From a checkpoint of a small transformer trained on Wikipedia: capped logits.
MLP neurons of a small language model. Each row is named by its layer, matrix (up: input weights; down: output weights) and neuron, and shows model dimensions 32-127. Each number is 50 + 10 x the weight over its row's rms, rounded and kept within 0 to 99.
After each neuron's rows, "fires in" lists the words (lower case) most often at its 100 highest values on Wikipedia text that the model never trained on.

L2.up345:33 30 43 60 48 45 65 43 57 63 56 58 35 37 52 41 57 31 40 64 52 59 55 57 52 57 38 49 47 41 50 34 51 62 35 62 55 57 60 53 64 20 48 53 61 60 65 54 35 45 58 35 46 68 51 38 40 36 58 55 34 52 66 57 53 43 51 55 41 64 53 64 54 54 52 49 37 41 56 46 45 71 59 74 45 53 46 42 56 54 53 47 58 60 58 28
L2.down345:43 66 39 47 46 46 54 50 41 43 49 49 45 52 46 55 52 38 41 60 57 53 67 55 55 50 38 45 52 41 52 46 63 51 55 21 45 30 49 53 84 46 47 56 54 50 51 53 42 69 49 48 54 65 45 59 52 50 49 58 51 44 60 46 67 43 60 52 48 32 43 55 33 44 49 60 50 41 46 50 63 54 40 65 50 38 63 50 48 51 41 48 56 70 35 62
fires in: "they", "early", "united", "result", "two"

L2.up541:46 46 38 53 49 66 51 68 69 48 42 55 35 54 33 51 50 48 51 39 43 41 50 58 64 62 54 56 59 68 55 49 44 57 59 64 44 41 29 52 61 55 71 43 58 50 51 80 37 35 52 40 45 45 43 36 54 43 37 57 33 46 46 59 43 65 43 48 29 53 38 35 51 41 61 36 50 61 49 44 53 63 47 62 37 57 36 36 32 60 53 69 44 39 43 40
L2.down541:59 61 58 48 74 40 67 51 49 60 77 65 71 53 53 39 39 51 33 53 51 50 68 34 47 56 57 50 50 37 50 45 34 68 30 40 65 52 54 50 66 49 45 43 37 52 58 57 54 46 45 78 31 51 39 35 45 46 58 54 50 54 36 42 33 40 50 56 62 66 56 63 37 45 48 63 52 62 48 59 40 48 44 66 45 46 55 44 59 59 52 41 55 39 32 41
fires in: "n", "new", "organization", "authorities", "ii", "organizations"

L10.up340:51 52 39 42 46 54 54 47 59 76 47 59 57 58 34 47 51 53 37 25 42 44 46 50 58 44 56 50 43 55 52 39 61 61 56 45 28 54 35 50 59 47 45 51 55 48 46 49 45 63 36 62 51 46 59 57 36 63 51 59 48 51 32 49 43 53 62 41 20 72 56 26 39 51 51 62 67 45 63 40 42 54 66 51 60 43 33 42 23 61 50 49 42 46 38 31
L10.down340:43 55 66 57 48 35 53 57 38 35 63 66 40 67 56 46 52 40 46 45 72 59 48 55 61 75 39 35 32 52 43 62 20 56 46 37 61 71 38 44 44 48 41 55 62 61 37 51 63 46 58 50 46 44 49 64 48 43 39 30 45 44 54 40 62 41 44 60 55 53 43 50 47 40 53 44 28 63 47 50 53 52 40 61 43 71 61 58 67 39 64 51 54 42 52 41
fires in: "united", "university", "best", "peace", "people"

L6.up561:61 45 48 34 55 66 58 44 56 43 42 61 35 52 35 49 77 65 34 47 62 53 49 47 36 60 50 68 41 42 40 52 41 55 61 50 42 56 61 82 28 58 65 51 55 43 47 61 40 58 39 63 61 50 52 60 44 52 53 47 40 44 65 34 46 56 51 44 67 45 40 55 45 67 48 51 52 54 35 57 44 31 50 57 50 61 44 63 58 43 42 39 45 56 52 46
L6.down561:68 48 54 44 61 52 42 45 58 56 49 40 57 40 45 47 65 72 57 55 38 50 52 54 29 54 48 47 68 56 46 36 27 40 35 63 51 66 56 63 42 29 34 50 38 52 75 50 57 51 63 54 38 32 56 51 45 47 44 42 50 37 52 65 69 52 47 44 38 59 64 60 50 60 46 49 69 61 39 45 70 65 62 53 39 38 49 43 53 57 31 38 49 40 39 54
fires in: "been", "composer", "worked", "being", "remained", "helped"

L2.up642:42 56 41 66 44 44 59 37 45 41 46 58 53 49 44 54 49 56 44 58 41 27 69 43 59 46 38 43 49 60 60 66 39 38 65 63 46 63 45 50 57 55 40 35 54 44 42 41 46 64 52 41 62 52 37 54 39 45 48 43 53 61 46 70 52 49 51 36 40 45 46 64 48 59 63 85 53 58 44 48 57 49 32 54 65 45 43 48 56 39 70 51 37 30 49 45
L2.down642:36 32 41 49 38 51 51 45 58 42 47 44 35 36 41 57 57 64 41 67 51 60 50 64 43 45 59 51 52 42 51 55 41 45 48 62 43 47 46 47 49 51 45 69 47 34 53 53 51 66 42 58 37 45 50 61 49 28 65 56 20 48 49 46 57 61 48 58 53 54 54 67 52 49 59 51 71 48 64 42 62 57 33 36 55 55 35 42 60 56 53 39 45 43 46 47
fires in: "song", "band", "album", "music", "written", "performed"

L2.up234:50 32 43 51 46 37 39 36 43 56 25 58 56 29 46 47 49 39 39 55 35 40 49 59 59 65 50 60 40 55 59 62 52 44 45 30 50 57 55 48 47 43 56 65 55 66 68 49 57 58 55 51 55 48 36 41 32 52 65 44 54 37 70 31 53 48 54 54 30 65 57 51 52 54 52 54 36 42 50 36 45 28 43 38 59 58 41 50 36 71 62 66 47 55 59 56
L2.down234:44 47 47 47 54 40 58 35 40 36 47 31 47 44 37 38 49 46 47 58 39 35 48 68 42 48 45 46 53 63 56 49 49 33 40 36 33 69 68 41 48 39 54 71 59 78 47 45 59 54 58 44 49 35 56 42 49 53 44 55 44 42 51 60 58 67 53 47 31 61 48 52 33 58 59 58 56 37 37 41 62 44 40 27 42 51 38 44 58 51 44 75 51 60 75 46
fires in: "new", "information", "2021", "production", "round", "2023"

L2.up46:52 57 47 35 50 45 41 43 58 54 38 58 59 48 51 37 59 22 57 23 47 56 56 61 50 47 46 42 45 44 61 45 44 41 68 45 53 65 60 49 60 45 34 60 45 40 47 71 37 46 57 58 36 40 51 38 45 48 42 40 59 43 47 54 54 53 69 51 46 47 48 61 51 47 67 55 43 52 47 58 51 63 62 68 44 47 43 57 50 66 57 49 40 55 63 46
L2.down46:62 56 52 55 36 44 37 43 62 54 34 58 53 44 43 48 50 39 55 28 58 53 42 48 63 49 45 45 37 62 55 39 50 41 51 31 36 48 71 33 60 42 52 46 40 51 43 46 49 47 56 60 39 45 56 56 36 51 43 47 66 57 37 70 59 59 58 43 55 37 55 65 41 58 65 64 54 46 51 60 50 58 61 44 31 48 33 66 42 64 57 47 30 45 64 44
fires in: "department", "very", "parents", "result", "early", "parish"

L3.up392:49 56 49 53 55 58 51 54 42 65 34 50 61 67 51 37 39 38 54 48 54 55 51 54 40 62 32 45 40 45 54 49 44 56 40 53 39 44 44 43 46 64 66 49 61 49 62 38 68 45 61 48 34 40 43 38 37 40 53 56 40 53 46 60 36 54 59 51 55 45 65 51 29 54 68 55 56 47 40 51 50 33 48 51 42 30 48 48 55 51 49 46 44 43 37 62
L3.down392:72 49 35 50 42 48 36 32 66 55 56 46 55 63 42 47 62 35 55 47 58 59 42 51 54 41 55 54 55 56 53 34 54 54 64 33 44 40 59 36 60 57 46 37 61 40 50 17 66 53 63 53 37 36 39 41 51 40 54 59 52 55 51 55 48 42 51 55 56 62 59 59 54 55 67 52 72 48 55 53 39 48 51 63 35 50 55 64 32 45 40 55 29 60 37 51
fires in: "office", "history", "listed", "list", "career"

L2.up675:50 42 62 39 58 42 50 64 50 51 58 38 52 46 38 53 43 41 47 33 54 41 39 42 44 39 54 46 57 75 33 43 39 50 39 27 28 51 47 46 42 48 43 63 51 44 64 33 40 36 47 62 66 47 48 50 53 54 57 39 53 60 54 34 56 63 68 58 50 56 54 48 33 40 37 56 43 66 51 47 50 59 48 46 40 36 48 58 42 60 68 61 36 69 43 44
L2.down675:51 42 56 44 55 41 68 45 43 44 58 42 57 53 54 56 70 40 43 43 44 33 46 35 40 38 57 46 50 51 46 28 46 44 58 22 39 61 65 63 64 26 41 31 48 39 58 47 44 38 52 47 61 59 35 67 44 56 62 60 47 50 42 60 44 67 59 64 60 45 56 44 44 36 39 71 41 68 42 45 42 55 55 42 58 29 42 60 60 69 40 60 55 56 41 54
fires in: "was", "grew", "being", "renamed", "remained", "grade"

L2.up605:42 63 41 38 53 51 23 50 67 58 54 27 56 44 56 47 57 56 43 44 40 40 38 60 66 41 38 65 37 61 51 50 54 45 56 69 56 42 62 52 57 45 24 69 58 24 57 48 59 47 39 51 36 48 48 56 51 52 52 54 58 80 44 43 48 42 43 54 31 39 56 26 40 42 64 50 43 49 37 47 54 57 43 45 41 39 53 36 45 71 59 66 41 36 57 48
L2.down605:38 54 30 40 28 45 68 60 48 43 45 50 67 58 29 55 46 58 55 66 40 40 49 58 48 72 46 43 60 39 55 51 50 34 57 54 50 48 44 54 55 53 43 29 61 37 49 45 57 62 59 44 50 49 48 52 33 49 46 33 47 46 49 60 42 56 74 40 48 54 47 61 60 42 50 57 56 46 33 58 41 67 55 59 40 57 64 48 38 60 68 38 36 74 57 49
fires in: "company", "group", "organization", "raf", "rauxaf", "organizations"

L2.up118:43 30 58 49 51 48 58 64 67 50 57 61 41 45 56 40 65 46 50 40 41 68 61 54 43 56 68 46 68 59 33 48 38 43 54 39 42 39 48 53 62 43 31 50 60 51 50 58 53 47 67 33 37 42 72 38 52 47 55 45 40 49 57 35 49 43 46 50 44 49 55 43 42 51 71 47 41 58 55 62 52 71 35 55 42 57 53 40 42 57 54 35 43 54 50 38
L2.down118:54 44 49 55 51 61 49 39 65 45 46 56 60 47 57 57 48 62 56 41 47 59 46 56 41 71 54 51 40 53 42 38 42 34 43 70 46 47 50 66 49 62 40 54 46 33 46 53 48 51 55 32 41 52 69 36 38 35 51 40 62 31 60 42 55 39 40 53 39 61 54 56 47 54 60 60 47 46 53 22 59 62 39 39 51 37 60 59 64 39 76 50 43 72 45 45
fires in: "one", "some", "any", "x", "xu"

L3.up639:46 51 30 56 43 43 49 49 59 51 48 48 73 53 27 37 69 53 43 63 48 51 32 43 56 61 29 54 47 56 57 69 34 49 51 60 59 61 42 54 53 48 39 36 51 51 44 68 46 61 46 45 56 45 57 51 43 57 48 52 47 48 59 55 62 41 59 47 56 40 57 58 53 65 35 48 71 43 52 33 57 54 41 67 48 67 44 26 47 58 55 51 59 53 31 41
L3.down639:57 62 51 54 39 50 46 32 45 53 61 46 39 51 34 46 73 30 32 45 52 50 42 51 47 38 40 45 42 41 49 58 40 46 37 52 43 56 53 54 43 41 58 47 58 46 50 57 61 58 62 49 49 21 52 48 65 60 49 50 67 55 56 54 79 48 51 45 51 44 35 48 65 69 25 42 65 39 53 43 38 53 40 62 40 56 54 53 58 43 66 57 39 38 47 48
fires in: "states", "composer", "series"

L2.up39:56 53 31 60 47 40 34 47 63 67 44 36 48 60 64 37 56 52 35 57 47 39 57 67 55 56 43 40 50 64 70 41 37 61 59 55 66 48 44 35 30 38 52 57 64 42 43 52 48 53 48 67 63 37 45 70 70 55 43 55 50 50 54 42 67 53 59 60 49 63 47 61 56 42 44 60 50 59 47 39 35 42 45 48 47 56 56 32 49 66 61 52 46 39 46 50
L2.down39:55 45 40 61 53 49 35 48 60 60 44 30 51 73 48 51 46 39 35 58 39 37 46 56 63 54 52 55 37 40 61 43 39 53 64 58 59 54 47 36 31 52 44 43 60 49 55 50 53 52 61 58 67 38 35 57 78 46 55 51 35 63 49 37 56 61 43 59 47 62 42 68 49 53 39 44 51 52 46 35 48 47 54 46 53 48 62 48 66 57 76 30 49 37 57 67
fires in: "international", "european", "german", "germany", "china", "special"

L2.up749:50 34 43 44 42 53 40 35 37 39 55 29 74 55 53 42 56 46 57 57 52 33 52 55 40 59 51 49 38 56 40 68 58 65 50 37 54 48 53 49 43 67 41 48 55 41 47 57 71 44 45 28 54 57 48 43 64 42 54 40 55 62 32 54 58 38 51 58 58 46 45 34 51 46 55 30 46 55 43 47 55 62 42 60 58 63 51 50 43 40 61 36 53 61 58 51
L2.down749:36 69 55 51 53 56 51 48 50 58 48 69 32 34 51 57 53 54 39 53 55 58 56 53 54 51 56 27 62 49 44 42 48 57 58 62 31 50 39 44 59 40 59 63 52 49 47 49 49 44 40 81 41 12 64 48 44 62 40 59 64 45 47 51 35 41 55 43 31 46 34 51 42 48 50 48 44 63 69 61 33 39 49 47 60 42 47 53 67 53 32 51 43 45 44 36
fires in: "it", "be", "not", "long", "on"

L2.up291:35 47 43 53 49 62 37 31 44 64 44 55 63 69 38 41 35 71 46 38 34 68 45 39 36 62 61 53 68 50 31 64 51 51 49 44 43 35 54 50 46 58 48 61 44 49 54 28 37 43 48 45 36 53 52 56 64 50 39 37 32 56 50 51 43 68 46 40 51 68 34 46 32 61 51 40 46 67 69 50 49 49 55 68 41 45 49 32 52 57 59 62 40 52 56 49
L2.down291:50 54 43 41 45 48 30 54 57 40 38 47 61 41 56 51 64 56 48 32 56 70 49 52 41 51 60 40 53 55 45 54 42 42 47 62 66 40 66 58 41 50 45 52 45 54 50 74 32 44 40 62 42 39 71 48 33 47 50 51 54 54 35 63 43 60 43 56 60 67 27 53 48 34 58 51 46 56 54 49 64 44 52 55 49 35 66 53 59 59 53 41 41 41 40 58
fires in: "an", "any"